{"norm": "rmsnorm", "norm_eps": 1e-05, "lr": 0.00553, "lr_head": 0.00462, "decay_fraction": 1.0}
MLP neurons of a small language model. Each row is named by its layer, matrix (gate and up: input weights) and neuron, and shows model dimensions 64-255. Each number is 500 + 50 x the weight over its row's rms, rounded and kept within 0 to 999. Numbers have three digits each. A neuron's up and down rows have the sign that makes its largest values positive.
After each neuron's rows, "fires on" lists the tokens most often at its 100 highest values on Wikipedia text that the model never trained on.

L4.gate524:455483542536510500476503482450533442492479528501494577440584505578490514504530492535572394504416535538508421469569403511517480615618487492541557439442496491456535435529409544501563472469560469425520535539506480493463605535495605488524481499558484559494490484452508560563422480505568462499508453485636498528468410349445379594567512394496593579446518589458512434567488454549570532427489565459470557521412447408539495510488514464531515421553598582498404471489424483549452423562512483530600450480549481560497531504535445502440512480509440524551413460536497450496486465481562484528
L4.up524:505428472457480506529499412473510463539519497508568499459479474444427493462503489529470482523552541565519614538506451458547583527578493581584513463508509587521544460553437510432493534488483563521500499481590397572468539526469476559528443500536576531509441469549558546518526455448450511555577484509489607459512466538530476479636429551485542435507482548496600461538543566349435443559510523473482497504480440544460544511459575528558547642486473538502474478448415446549581627509478514490477438564446559616428497479520531528440483574522510507459390514451503549448501475455572483500
fires on: " c"

L4.gate808:526474504545525566475377468512561519475593534513509495572544455561471540433443608576416557404529469462495398448511539616494508488497476501472545497548520537501544474557506471598474569573523497450497500492518507475551585539403512525438512537592545488527529517599545563509502536499450428599509464461567493498467473374536433527522478553547367440537461565608536428465524542466520489615460542495514511592543452512449474443566503433610559540428509500477456531529565483476501589553487473527581516492476505494496477547418537446443584483557505569477536438509495552526474526438588381528
L4.up808:590449523524534457553462568543565529556545544449521441495533523534548528505460437391488383530555547464500502509379468516482505394571520517557498532508458451487558591399465519474530512448560367427465420475451525523519566493491449512435535482566460511608415572521557493513485515434490520574481491435529489485572520552542479550448456466496531522428512567422452526520555515505450442497520443493419525513556434529491518416497475483592522542464418435572555521546446429512528559493567445544533542436486554556531466496554504509475513468455508548498532532403474516557483517524585544441
fires on: "ing", " along", "ist", "ed", " known", " on"

L4.gate526:566496515524538398436534408594501540461491504511401472522596516497564442477458568516472547472413530475466449505521471507530513587473558512481499422566574597560496579444432476600532506430535466535407410565510468565548545561479509414503573571492464455539472426473619470535450527492459427578500639450527523466593550489500460430495524548521551499458551444529537458453494519484445594506443477530414479523516504425470399531468386485528486361480431617534556505497492542547521599508569483503451581541487459488449598484465544475551480503479534471565484506457484465474567433538490546475
L4.up526:576468482479480480531519460517494557489461572495439467486506521601624543541569424604481543578494476485523447517461563484566587475478507501417414446459583467484423485485554499483573577573502530482424554403483485519493454583451484446530524575481480540445486575538467494440536551477522516526390534549520429516506479536496421442496540537573446478488467535532454602463504396309460500440488491445510576478514487547535441586516516559472449494417474629559489525505416525505555573456431607478526484410571455459438557453449489499549502460525495479450457546490531575512527550507498590459
fires on: " v", "v", " inv", "V", " are", " sp"

L4.gate721:469573485514459489412528485618587531522472551421562502426522523588472517454612500492532554556522462559507532422469527513478530445451459471503482419566541523518513444453563544512575519546444516428570533541439411475593503542515523412449429537522361521558500463489494542489447478589469485523566577495454440458510493396512403447526501543453453461375458556431454509487467492582529479581475452597472570558559558471515579509545508483449502474415571603577591521426447515528464409503500450510563448590593562503502476414595493440468540451511493543494472487497574521508443521471565406598
L4.up721:570507453596507463492514392466431514545471480504559457498490406502469495563593495494583435482509526522432466531496571416488600494484507483495470392446531489560522515529495525532471492514406538475586497498442487513562494517561551443405522442497463524539475492480464526492455570525590472542517481484581417475375583448602462502494370492509599509531449486438508465529480474537600519457520475435562573494477492522527528441488535473439562489490489559554535480449496580460407443500537548509584470581543497568447393494433572517510452392517630492485515542534425465442413443422498430510
fires on: "p", "ag", "og", "op", "um"

L4.gate26:587509506533443470486432523600483477513517546440593499481494440523478478528502475479596361479490505524524432464416559575560527426513465501449469468605581419552554516576431483540474461523495459448506454459525460542505533616531452490541448499460538510457419619510546459483611442454393513476553456465502508487484548460512446359516483461467527488476492590472514445514444498571437629460528427483519487520446514442464576476451497542423428540543499498489451516390610569598467522611588407556594444531515470569465444475483585552479460426473436440477581519529440586569509466528483499509
L4.up26:531528497508443587613482495541492547444474520528515491515493455524508478544418455486593492518500498380474410466428482437509550417602492425500523366531476462547473405487363596462487501484467430472582528401490517539544498453464462569507457548440523536451443535565521557561536531623410496485538473435538591436546544501474584554501452470421583495553515614404536490482460455573464472527398540464483445482543588471490536428508540469490469566565538411577508536571515555509420550582501487557533435538509462581467428485532527491458525418351507530487494584605482493522545494532494502489
fires on: "i", "a", "o", "/", " /"

L4.gate619:415422453502672492508515470471503477540602517520512472547440505475516534452442460578428589451425535552519469450516493436490432579542603568467514581478474454543572485528536470479544546484578492489561473485457489497540494495490445528433587460529519580398526531456503520558559502481516534485391483520613461517558477619453477558502524450580429437491403507495462483568520505482542483499506510546487510530591476547477552453499502531556552496475528549590514486434461408541488536437537409396524485506394517625477599551505476527439523439519496413462517496495512442500610471493528524485
L4.up619:497462489463580504492468502475454539505422445455562529468525550574453526455507438474501524421479583506468605462528437557539556576507475464533644515431436424481531496495537617538512573530433511498479432425516491542561450556532453528488540472517468600471469507571511452456522507471486510521479540443502527553580579584516538589553521401447435419400445382578480478542451520434495476509546388524466523484592520584452465423486468511463605398508480565501424491480536419542570549506417468401523484468429486523485584544399496466488462537436524512497471492506499512577538579493470502553
fires on: "y", "anc", "c", "ar", "ab"

L4.gate384:490475467518514490441515438526522541510440530526442514460474467556528595513491446503409560527585466435479458478559587444490533499554566506545584539509483493470540480415435491553470526520532505547549541588432431508535452515477560451447475484501394615473448514484445507538487516558546517626540489520419471549532541423416418454421457576530474460513471554467519481570423447563454490573439546555396489445581555501553511519466497459542510493498533497520472550428511485454550561552512496525473582565502543545568508506378548566665445486459527432469605522466554503533530475545536510599
L4.up384:473526457435540516417476374448573516545449408545554544467421530576519506571428485489495376459463585543514494551445488584480534424519473498537469555381505552481475534530483458546470523538592484440458503500488540512556447486532411487483438472423471445592513429443527518490443532613519488473573557528515458412503538551472447543500483520562489564543463464466435580439493454563538514498517511573543471494566601514419538412564458582470442502433504525458507519450484577478533517533567436553492483495675539414511460512500516482542401483431426502506487442630485491553458541408473402615
fires on: " sp", "f", " left", "sp"

L4.gate674:414454438529491531534473579512486523539521476511441546558467478443460473458548457455501515461461607514580449348570364530474499541505563479511545449480469446479496458590472556452547511432516532467500495549470494517508514424387577528495436491440512587483489496540474393436549500527510572580483522558426496465511505549524516497512543496474514505565545547605495483516488610354520524547412481528602485573409531553493531534493554563495475588528535452476502503468454549568477450497520500550485522507458596487561571497506481548538576507453599511525555524516422508407552503545507479513
L4.up674:466449422465489500470607539543431536431559531461476496423507563428497552545416531472476645476493537522546528536543446505550457559502522417529468523532523477493533563461488474519478457580566421544518480473392467562506459418467465487515531479564524427506485570468535383607517577482410510481511528514586562551433548452544510560533483519468476469520580522528474514475458506441474505545523423529567461562508493524477457453459471494509499489526481462505509530492629474547636566507506528499520402406531592472490478635444422526522596516495386555535541531494523492542445568458568502516
fires on: ",", " as", " s", "el", " held", "hy"

L4.gate161:549450500441555572495419482606395475415500592490485492522445521395552436502453533564585475447400526483546468572523475483505435411468470546481499401431592463566424524476535494556460461572487474431471461426560463504434531526540408400469485447463605549400461570536468511454506567480514566541481408553457355506457442416465430471487521470520562522433442510461466593553552465509604546466485472474569554528456416467484463452551465548472528434508466493537426449504555429497487520508561474574531544513471465554571459508468405497566516452476488476477480500424558411517437506514558503438
L4.up161:521473523569542448446495538417429484535465550539523474535512416509442567461471434432560532590507513509487471459406533589587484507513388611582461502452524475468524547441466398553453570547463461470532435419469445565531484537474444526501433471489454519478458650495419546503597557484474523443513471520480488526565528471504608448535538382477472412454507449463665479596461494513576546502459526413507516536506530555507449508478529422572510515487523472468494456551585392394508485514503514431468509457510533539585570448548442543497549508492550496466558569539515492450498469537512411430
fires on: "0", " out", "n", "ial"

L4.gate639:540369541527508534454449423467471545424424427480494467561490538447594526613482535414555422511542556593539498592399563437490484574475536495526557550488484494474419463534479488545476578620433427565460514566532516493564527519592467537461545503487512551547504478518496481472469490492586483566544472508601510567509480589543543489480454451483551485516495562443524541468493513504566458410459486447570597454568507426530526513370508476531572575510464568533398479413429511466547482457466518487603445428510484603469569497495513437615506564521442515521568537537550439438529458552586472475
L4.up639:522505485514534481566429505550505511372512525519461583510610506408462562442374552524477500491484525445518562554464577428523490428495471518499496448478408494606500526512400485539458471531536426433395457558532473554486524583339511544571459465426460496527444503513534526522539523493493468466521597491539476473469473482580443487555519552441510561500498481485506456449425644465462561462519527468593462470444460533493574546490486592454472342587550462488523492411528568575461505489455509535479568448528479440513510517439497532501548564510517425507538418508548494499579481419561462571
fires on: " has", " from", " of", ":", "s"

L4.gate263:473537482553523500541636463408482502547518452456523544478425458470523537585536455420428523507525499562484476533424474545489602531509447516454538515479509523610428478495509560523479540428513434582565572505584486493535518524474447399541557573527560495516505477476462508468557481500561542442512564389451446535498493512529497543498477481562532500583474492462468538475531456515493497519483613531496552549458543453471527593564509518420473601441440389513475513563606463544412475477404502536514457518555510479480561512548469458584475519511603577457520612398615577397476622468433464524
L4.up263:586535398447490556515441401650441519443419498548500451495564490502495524599543533589479498482494452545447388485478550503438481452527469408478488557451398518495501437549539519532498424485563462579469446467536513482535494472493557489581453390500607526518481507478482499435557513500495419596513523580468575418456474538593480521506466492484537435508460509533513623575480515476469588532451531431576463487551490498576475514481538502649559422507437473517475567501561504466539411560537428478444489423488553457495463577525446486500450567473490496515516463522421479504519602569537526488
fires on: ","

L4.gate165:401515442521559549515573536541465481543530564484524468479490517569532580556556527502473520381511540555528457486462540576525442554533556487479533448360497533506506452474460512641484504459476449595455494460495494438499466421467489508442504474525471475598433539562537527476553439386444490534470524465494604608513546539474424536506531497543515481531520487622510488462525481516532493471531443611474512482501445508460522464509514423521460557458522497485425617518531551494468501496519498483505463582593493579584492639457425552505409578557480507514446448418464529548526541528560497527
L4.up165:518504480487478562493439426517501457500438546343533510480557581503585465543497456440469610495521468547520476450450468592483410560507428483540460508540509455451484603501453475496483530635521556506506550495541476470419551552474543461483517503553545576487526486560508476511642453468497563522495503542463406506419560473382500469497401460497430507425474506503524510477528459462506569479565486542544504580517506549479492510535472425564580549453530628493594515547546518478518454476541478425461512562596510528478561460460494566547484443508460457348450509496427472497527507402510435496
fires on: "h", "s", "y", "g"

L4.gate750:523512461527497454590505489502493490529482536508463495529445409544480449466494521508464481488544475473551458509577479673459533595456649533531518492548536494419409479514503573508517520504530512462593547531538563564486452542524500462478388534570570446499535479565499529444491488535586402570489530561458476493473641487560406540464537539453551586514556548559537524490420626498524465467434520458553522432518458437513436533546484441462604482460533530481442462488461527648470477452558556473492578474527517508472534435443547422565534559535464535457440492498504432503465488469497470452
L4.up750:522511480484505582525498467506454541466436466518431542463562422607527453513519495531475516528467467534501535486630433520491429491599639510521563562475513638516458420550536468537608507490477537423480546476507483544429541546528510493477458597464471497483472499524435463450438576517535516400516505492473458451522504474499436453381520574489551478480512529541503515555384542480487492501502458514480566492483513522506431471429498465531549470544587424442551454464418466588549556546446488500535578427560549523552527440493549394558553503524472571536522393523519531450530503540560521543
fires on: " \"", " un", " ex", "un"

L4.gate649:564432534475444441527456517514476456433516512434474455483494526504459492502531542560459462402586549560544407507395460573496375446453449478505515410520491520514481508479479459479491535374550407476431537523522576524527570547351513474524552515495530526483584490420450477465486443606535517554534467585458486559527590547424541447507544428455440478467559503404519449593573566554478478512484578558534528470495512455405449454554447453497535561522472498480449538493442465493458561483553543560498505485461577386435483597519460487524470559488458584436477448501525421526560522425552491451
L4.up649:642446566469452387477399513533474498516474489555485529455518489471505513476610525544618485446429578529488574526599513501405431529474520502556537494509486483527573475399473509599501532526547559498456582459504476559419450519529547423422596381525525524525496460510453502598496407592491551507595533479537448522547514534523462455550452467405505515448532463465527448544496494540485473550513541520462470449386494530479421483542482467496453441386485558466455505552543444545472527468453511572552517591441453487509557477590599573592549570507507537461473534501514484498504509513528498469
fires on: "ic", "ec", "c", "ograph"

L4.gate397:500495488536528553518515439464495460468481578494516474594454477555524495541476445430519457565506455511538558542527501611565482483520568432489525527499520532524541472500598546540560571551604528474483470517473497571510578406491545509625550549475514470439499491545512541496531553464468431519568517456374478528395462436464515462540531507605520572416479527506534469473502472482464593487558492463627493633527504515515371486527492508505504430473563453475384443471445511451488503449534527545512529476479457499503443385406581497439441490528493507539544452525515544527391467459472478499
L4.up397:554521485481497565476442490572507504494624466448441509509505466560486493539515463545457459549463566450403539440459549415478491456577496568439457516522571531541628534550443512512463455510390455543594540531526497548533549396558517496547509446503525499546491451393472567484575505457536529474593542447484460496457473493434456535552534517489456500570482536498541403543507537460533506483480420515597427501588481535541483522510541582485523444508500421496565486472454518513460443471432413512371514510499563484526636416569561493441452501531413425521453539615499567481452516483574532505
fires on: " b", "B", "b", "m", " a"

L4.gate797:531563542499543503521443520566422529488525567527472409512467545506604532410466517509507553547456438558526423475516428503473508488458510471564487499509627429545493457490524555465545482519483559545409533510558422516550477535490471438428520483470525502496542405574503582517539529455511471478514490544531499539462402622404487542406483586611496504475548524474488524531515471508504421511509431515533430509521481597465552555549482578479522490560552599473475494490522591436502481328397522501473457600517576526491515401567495524486545557525449551443566589522490433474561512431506531628
L4.up797:484522531429501513435571478481481492500524471491561539584523467505489467512446618574440558481466472516481465465534457489485555579534530552500464522522536423547492495406491551481553480655455531571532416446472539447482460429503512550484493476512476456530612430581585460428514558563561425471404452510541521550540558479442470550457478461544527494541513532489559579524440510535441477437436455416470538481500596494495530503640478492532463480518553486534478460499492528532589410489589487467533512560484532523498545432540522507517666616490402513528487524491641464400536550529578425527
fires on: " en", " was", " cont", "8"

L4.gate633:471539434442511587517508474471498474516561518442529444500475458517466460447454437538468477473495561536556567532385499511375504460524500528569556448440574476526480496490552538476443492445561444492523471534550543456471479494534452505483541516474580553510443451515565589484567419597438471601494537436603550327522670554589472431498518575536539390517482512496484490591497531457525595486486490509446486545546458457559539508519529544483591438487495513408555541497520495458427540557422439517468440449422429518464599500542449534480459472450521569471479538525563495494485484528547476456
L4.up633:438486542491511500586491458556568542520516465489482517467547427428583428421577528519483523490488516426569515631451495488450453492576483525488515584475441530490448458460599497509592508438574437431492505398425417506420544581501441446501520521506612460542440484522556581457559387533508522441382448462501444472494420571488524469506480554472432449477459547446458520474550484477463566480579505519465482510430496443442496411470441498507485484491532537556620477392392515494479553505509520436543400434620528516546547578570466520480560481479489598495516455453517496509611488515609487476
fires on: ":", ",", ";", "y", " y", "n"

L4.gate38:473533567434573404519452548596473390486401451416557508505506428587400510528483536533452493408499544528565526481518523444500544525459460449391611574481585473448449497522487488446515540511577420481492460549598536451560488497496513505401512490479502522464413481466491521546478410458485460516528584461547546541536501523476491489455414545568439450477464488458470499536426480483491479425501508493466425536468507472508514466498428462481542612477573491540457490542520400644483488458504459478434509605514487499575525444494418461536517554455480584432550535549473532527469507498523397518
L4.up38:553478450468343495503510532523483508430546529533467549523475500593465559469438501513444443555494443516535413424528447472557588584554511489443415499501586523499477622531471482504455539519523431596476488515569567648505645536501534481514495480470538437474480440429478435411501611493545460473449459581494405426576456509519503513438519497474453500423498457536470471450405439523505476426561611576443486517480547501476558478444534582541442396511537506485478597551544498516505465528564451529385510442448469492497487423465442475552503487441531497552519476530536574496541528520542533507
fires on: "9", " following", "-", " same", " ", "ater"

L4.gate585:468525535440479448540489419410547419496529533449463516480496460497490508596495564533442609439485500382441525538549501524401557566521531428584473476477488479462503413452567471448490408497448506509498508504546554461472530465460551523480394508511539446472451549465468449590461477525473474488532502515536489470539464479497550509450454555540455505433488472447509453559457446451419480542493515599394553565531462501461472561419515624532648420546497474470412429498558501537470551515457507444477508568523388536469559521561510471475533477509427584454486447526526563498555523567507484483
L4.up585:403483595481490526486386450491505439492506436486530602458414555546572566356525525461505504571446483406523541486523492387534428413530506591435520490589428451524455494516583539480496574553539499449469439483466554548578629593542416549551514471490531507455507357472482488514550512503556455522520444555559478552532428497424524511490552435423532565522473414508524517573462518456576484558429386510419474418550508444504521505489417517491493558519558466478507432603434476436483466551533512411531539541458468538491557503486507527476452435500492489551493573498482568487491484507425447487
fires on: " that", "0", " end", "1"

L4.gate144:523487415540506583556535463471384520513467467409438401549510407463457501487492637588429512483510497520515414499434533579546554424512580543425552451553565546546507445410453500495352478441543539545535533477488444512516615477442537490461522520543544533533521434476434528541555564512494487576507560444495552569466597466505540494553508481549536533521556490457537385445523512478543481376480543487484550500566536514498459541534573478520546520467495513548459511481435510446465520540442465551438443453506447485474434509565536512577538420530450522476538540518518495538612590483515505519
L4.up144:472506563534556554505527548518494408477468441485489542526530452494450471406512634516539448531503468602499466456525566525525459462454426580476486432498476482623482516499506485500463488538407482495536484431598542548496468526432508555514436399538491468588429454419551542554458454524501435438531488483528566526443508466495497539501509478565499565497558443462400427518590506557543494500492548441487524442534501554600506412515496448507505572480431399492531448497509535518561506515575495457404436581468455391547544451519631506500480452414573425553472558526575519506483584594436509509
fires on: " W", " p", "w", " /", " w", "."

L4.gate185:633401503473532455529591510531437470551509528554524487468503449351452515585506527484461541500581467519438479538541412490570485628481448468499506561554529406514421416447512528441493523529395551428569588476508461417483470538570462388397538461461512537451491523505534471489466400463545526502589477386514449493478603550459517481495452521510418592484425449508445480500443511427495485496483485509447528535521534515509568617469521438455503487428479537473510471510538449479544572438507459561428428545527551508440464465537538519468531515412471513555486511516529468546471463483502487510
L4.up185:558431374455463579523518479498643406499447490539380410471519473534518545519547466558496544556470502493489493564523465572546483478527457503482511547517538483583573453456501493517457474536555489533530521454555546476572511482530453475418476501502518506469519464582439453472461518468554523506540440368541515492529572423478481554432499622481438486597486451476507514521454551454416471380468517473425538594439598565472485505527550480481427548453476516544515533524557605380500489483480503457523465550549517471536454465516462505487523618451542460465449489564492470525569495471473454522
fires on: " (", "On", " on", " On"

L4.gate60:553546580577502511530491438538563521488537464481534578550565434508490515469549461499445462484494477606498561500381498517538509446490549500503566528516533469636545442453558409537476481464464496434466471435422560510495452514471359460460538482447448451461522496461485544622514443523501579473550523536528412547458446536529603524462473374438445544416428512421460479550493463461495477550484559484567494472428602454461501479528477467464533556409567475507533610422523550528498467542488514553470527481517552470560452504559531565559470481524538445510523430369470402486537448522379476541
L4.up60:513455508453518506456506526495408586581541515465516433510507495594535542589519443470515478525445596537524510534531496439540524485514423558512430556511511466515575495582534439498464454446543509450484531452491494445596485547523421499586534556559503592427542423524557446571521458591456495484518536490499528537494577593534471472514522557503467557511406414458481592459551462510574541543538479500465610479460416382511544471442553582554511491559530507647515406456498468480550444502550582472465581499529525565522548540499433490465392587470504517416529570530493619583531542511505528552
fires on: " (", "^{", "ric", "uc", " replaced", "ended"

L4.gate573:512502474436574452446435533471554410507449547415524381533438449474438511549500466570486443526500513441500390498533513509456543545477539470559556453489495572435568500457479521548492450568514431525459483472536451535398560522513584589510531428516476442549454579537428513546439507475547541525432462465448519480458466451451479470472481544520476528509533462465579564529546509430568559536493472491423555577392478470527431366434506598496563418466491625524465505578483543559481512580439575526423479550526504474436536455540393523591491519454470452558524555516608508503472494481415516559
L4.up573:510521540437573451445482494481455542472488467489505424585575554468563537474614400523581431511412503412498451528540535534484526577444444548499506498544465556514475507470558530515493459539453476503675546563575494503505506432518492478557526457406586524509505555539463594405451559424460522479482524551492509442525463459461470526492534497467494515497535519436459528497428499445431513496589571521457566497537537445481482601497410413545597469597467462614547487465517645543464437457477518517532547547533452514430504492599501436520542489493576438476496585575442429450464635481553466471
fires on: "1", "ag", "0", "ing", "ict", ":"

L4.gate790:461445454480501443521429518486384451512430530350572447468589517483518482543543569458432561479496511492549461427425527483535472472471460556608473576497544537499541432512553533491535498539452506572500510571459486520553493540583479481550518450445487398460471540535438476443505527491439544527501444466449475479461537559423500526456567438522449447514502432484545478482419534445547475451527609540563503477591558417487555510496457600541469557472523475416468559434473477518419520436565544554549507555444459512577492450535575550526635459538510454517633484425448498563477512504435412527
L4.up790:452461515589464429533483562455495486496445487465503469490558480527499488507630416556470490540493519511563553479470487489445518520381527496471512554461502637554487538561582396538490557513422485462546655550483440510555498509496556497437555554554438474614447422525473502539537578509456372539501538544453535483537389574521457518456434457448530457472494514534465491456493537469445442617476461523476524433488604519562435462605556580484509493499544514437491557496441544519504565467551435496386477476553493562451457499501570516425608600524479511533619509431523576522569511428480462489
fires on: " more", " as", " so", " Player", " most"

L4.gate755:537593537501531512521509521504543517541559580555493520585529469508570521486518448470513533395494452603402558426493464562566476555529448453514454512414481474560479574481490547542593440454493480595481462479497474583500460597537466534484492508531483452556422505517566474498431568438491470441473494456562542484582518502521567501495438389500489499471647443522513441466508529454502527634484495503597523540444476459383479487486393550419424559528577391485450433423442507530455486448542401471517510529480518443466478521542532399463517459452511495485482611485467530583439485502472460566
L4.up755:521597516541470503614562498447533456546556541565472474537559374483458367498577484601562455500530557549437466531472615562478509488460513531540519564524538481471523491424548487499492424605318499596532479504503538476566547577534457566516568510569527485489416535538553509489543517439507486557487515473505504558521592527552484542442444472501497575537536484515471378523570495487517471428423473488433486516520555450519418520458363492473450536490528544519531488509495506398562530528452513522534397485540507417454480522471524405369563506558528495627512543441530493603455588480438541521
fires on: " is", " was", " are"

L4.gate183:483420513571459486553366510504429523477434512413529467536449419509528607418531505486542505460445492449499463468474459604439530523516509421464510502474516527463533522502426443476502584513460497467514528550504570522512558543586516492542462627453479536466479478492508461555556485544536482438503581480543450496585527462514574504454464523543527446472425508473474477520422579444452551512497516543486514500449445537486378489472512470531455569438567420444420486508550420570553447515532509466545440441583505473512586451482486424546586435486512471492604515554522417601518485589491495501
L4.up183:399575425590474433486430407477503493479441545436551439531453464540561518553469471585524458525461479527567459564465473548555509546456408490461449499558492523439507507566449503486555564489479547519453563428487480519515481531538408510586403515405502564369475612457452491520483454469459555536548493495444560552535511531491467465519448522448508546428545476548489515488504569503511464491528516481599522485515538474496462510524535458528544559474527463406505352442550545555559568463568528550511493497511603459484487591534518482466441414488522454477525509570555423449534422490445521462
fires on: "i", "-", "a", "h", "m", "ira"

L4.gate748:494486495535523487487529524373429600516551420448546520568535481600469460506583467601472435443549516538612529447391495592569536434544468470480510461540505529495522581599502466426455465464465473414435504440528435544643547516398445497588498546517540452507534455449591581564452515549457541470481523526445411469517493488476535572456587449512494532500505559537469479570514523495604504476492500496527589524486576500449529513513513507505480450592427503473495556516468498519430470527456403551557541455568496526549461465567544560429475525486513553439383489489447507525512446520537392518
L4.up748:493416524499607488533571557470378555503553525561513489535558480527451480508496489515485538489466542602498553406534539530496509460446445478419505477541584443475558548534533447538443495392507488521488459516509522440544542590492568449463551484482547528499534448395580488482424467526355502516516455512481514422509496625512507569486453481476448453466553498491490557537510477534473515534421460526486542513519466433591547490573626510430599508499410464515524514524589513683489559469394481488494418602563471482439449529632603484488539582505436504452487448479394464547530495502570509470
fires on: "at", " known", " pract", "am", "ig", "ach"

L4.gate734:439537425564548519465449470461446523527500497519477430508487551484575475551500503527572531516415450478454464452521467489454587535550465576496455540440517600535396452472565526502484534516386521526479550484438549485556521475480495530459479476539529478358553576438480556500545535503426478486565482470395430533413511491527501531474518449514415512510527467526482535534567511518440596492457479536400509499467550569519461552444449514508545414489575543583530494501395520530618486439413438508493440528579407529411563451434423475468549493527434550456499531516561551505539399527465510605
L4.up734:542504559469489534443564553531528418530555482503477401413583510552558482409499479569482528431522462431444532485523518429506518512562416473474533524534586559460454404533483448533520471438520463399483494537456523509499583585468506458536540462469546523536510596430553477544476421515541520510598510460485540516442363547585474511440526462471523468540389474520480447553485494547565604484536424444431480528602444564575463426468544483569496438487484479474476510500386431500457559467506571516524471548552480516422490466466530465383441550522421474496531582614533549507578461526556389508
fires on: "ig", "z", " (", "ag", "am", "ir"

L4.gate766:472598508574470450501556516465447410523571500599537469491425527488528545552452529457528496534456540487491503545536488562538447523451530504552470474476466421574441428549532501486529501487421460612486456538551508427394456612476436437544485464569509503487538498484443474529603537532411501400519500509444431535389551537551444545571447505453484460554555451516486475495491528454551565521515571469579476403507496476554427630533469516479431504493559492536576527485549485426437516475431491552487487556546509458448501539528484560385474467459496475483526510568484441494409511435501479406
L4.up766:442475490464526487364429473473490551480500495470471396443479519490497475519498480571424585496513523456516575481484458508450374489459565492484472513389466491499434583579561533493444506528557438537407495577479475542446514571473471482541403519485470559426502467517400550540496486539498514478398386412479435535526527549488458561551476443456510492592525581433437441460531454485458502472470578466546487552573550502487578509434598509546513524541526443568546512434522507462425450431530416458446504514505426497514641518537527502427549524471543441489438530531521465509496488544576537505
fires on: "id", "n", "d", "ust", ",", "ed"

L4.gate666:495550543424486580518446525538477504519497462583609516506490497464534480494550503496467443516444481594588455500465502503493539427510547425440524570493491584463537531533486506532589442492421450477496538576487427418570477513403471428563563523426518506511512397516461533563558525549493580482508463441469423481482597541523444499467468517414494565491470450512434615511387506490515516515427610486539501424523484504495498595443569568462428448446508481541404496497469544533395554437430531557514575527550547536635489532527459573455563465446576535494487483570466542524497500538479430497
L4.up666:450476530458617493510390461446560471484485558589442435476521510539479493460547497529511569485446502435436461532496430436552497455509473534506542443473465528411482455473358479475491422596522584488498506419524368469471394562514484507532508512553586572483532472534448453554427499485433532589478459518437563579520586467494433425490595518573459510492548552523551453454492485499495502411566499580522549537439472395461488513478576477555433472414515544539527478493536504530489503456466506510474449476504533492471365565581591520576573439446525506558616457559520525578437528445439472484
fires on: "re", "c", "on", "r", "op"

L4.gate555:479504453467498586537567491473509515518486506425594493480470522529523561515513591434541485484513477482474449487480465528517562547472518483502449569452438467573513503602458518511526482516537546537557391449485409464441393560493437520534519595467543549504562496509589532541509454517479433510477533563525501504483456422477465487471504504523607546484460588484498545393516561428576483391402486474459478462498494526560527541520499600559572488584470492443484501432476460520490460440520428435511462472421521555482510476468513531451499481529576501548414503396528560562531484485558383527
L4.up555:559510527471491452445482464551441544532441465519445525388530502586508479434464493499472595483472458527509501445455576523532555416457557451496433638491508402456450501507520529546526585473570510346496487540525517495539461467489517460518460486495471655495506548443512547564552389541563497498459519522483511534449463494491474538489407581523461471468542508551534491489360395494478453528445523388508512533538609514405475579557522470568508438460530539448513498515548507477602436520504493504424436374460472499561458521511537446514501432469491515433473460514435502412456466410544421475
fires on: ",", "\",", "E", "),", " Website"

L4.gate163:468484577462529486478448587557552462457425430552495462526510498480447557542505582507428438432503452405547520480533478523467509386592497540566517451365504538624478527518501497516597383503561426473538553539574502567532451464473477522485528484449615605525585503514468350625447452454488522506425531491529509510578440532479505487454461453491421532534482518579441523507551527521448591475608536496511511538549500492387598441538454561534486445512552432478506490570456451491605502441551520544485481574480588562534526411433435506447503484513530567490538581517486536468581574526517471518
L4.up163:489440511518566414491484513521441503426529452417497503548447522462417523461489404590623537491410552456493561538466474536510513475566554444522406483498460532507525594518475499464500508466563517630470613504452494506478396508472498559435491464537611530453569443478515520544468557466474557536547466526536459455536589489473524551407440483533464521511468439533506423476481467495550575489557477499593492544476584516526511391458514559520571497430559493483453535509494539497479441595495486564493497552452451526472479421541513587582566468365595537487436496468468467488562511438454450449
fires on: "'", "w", "n"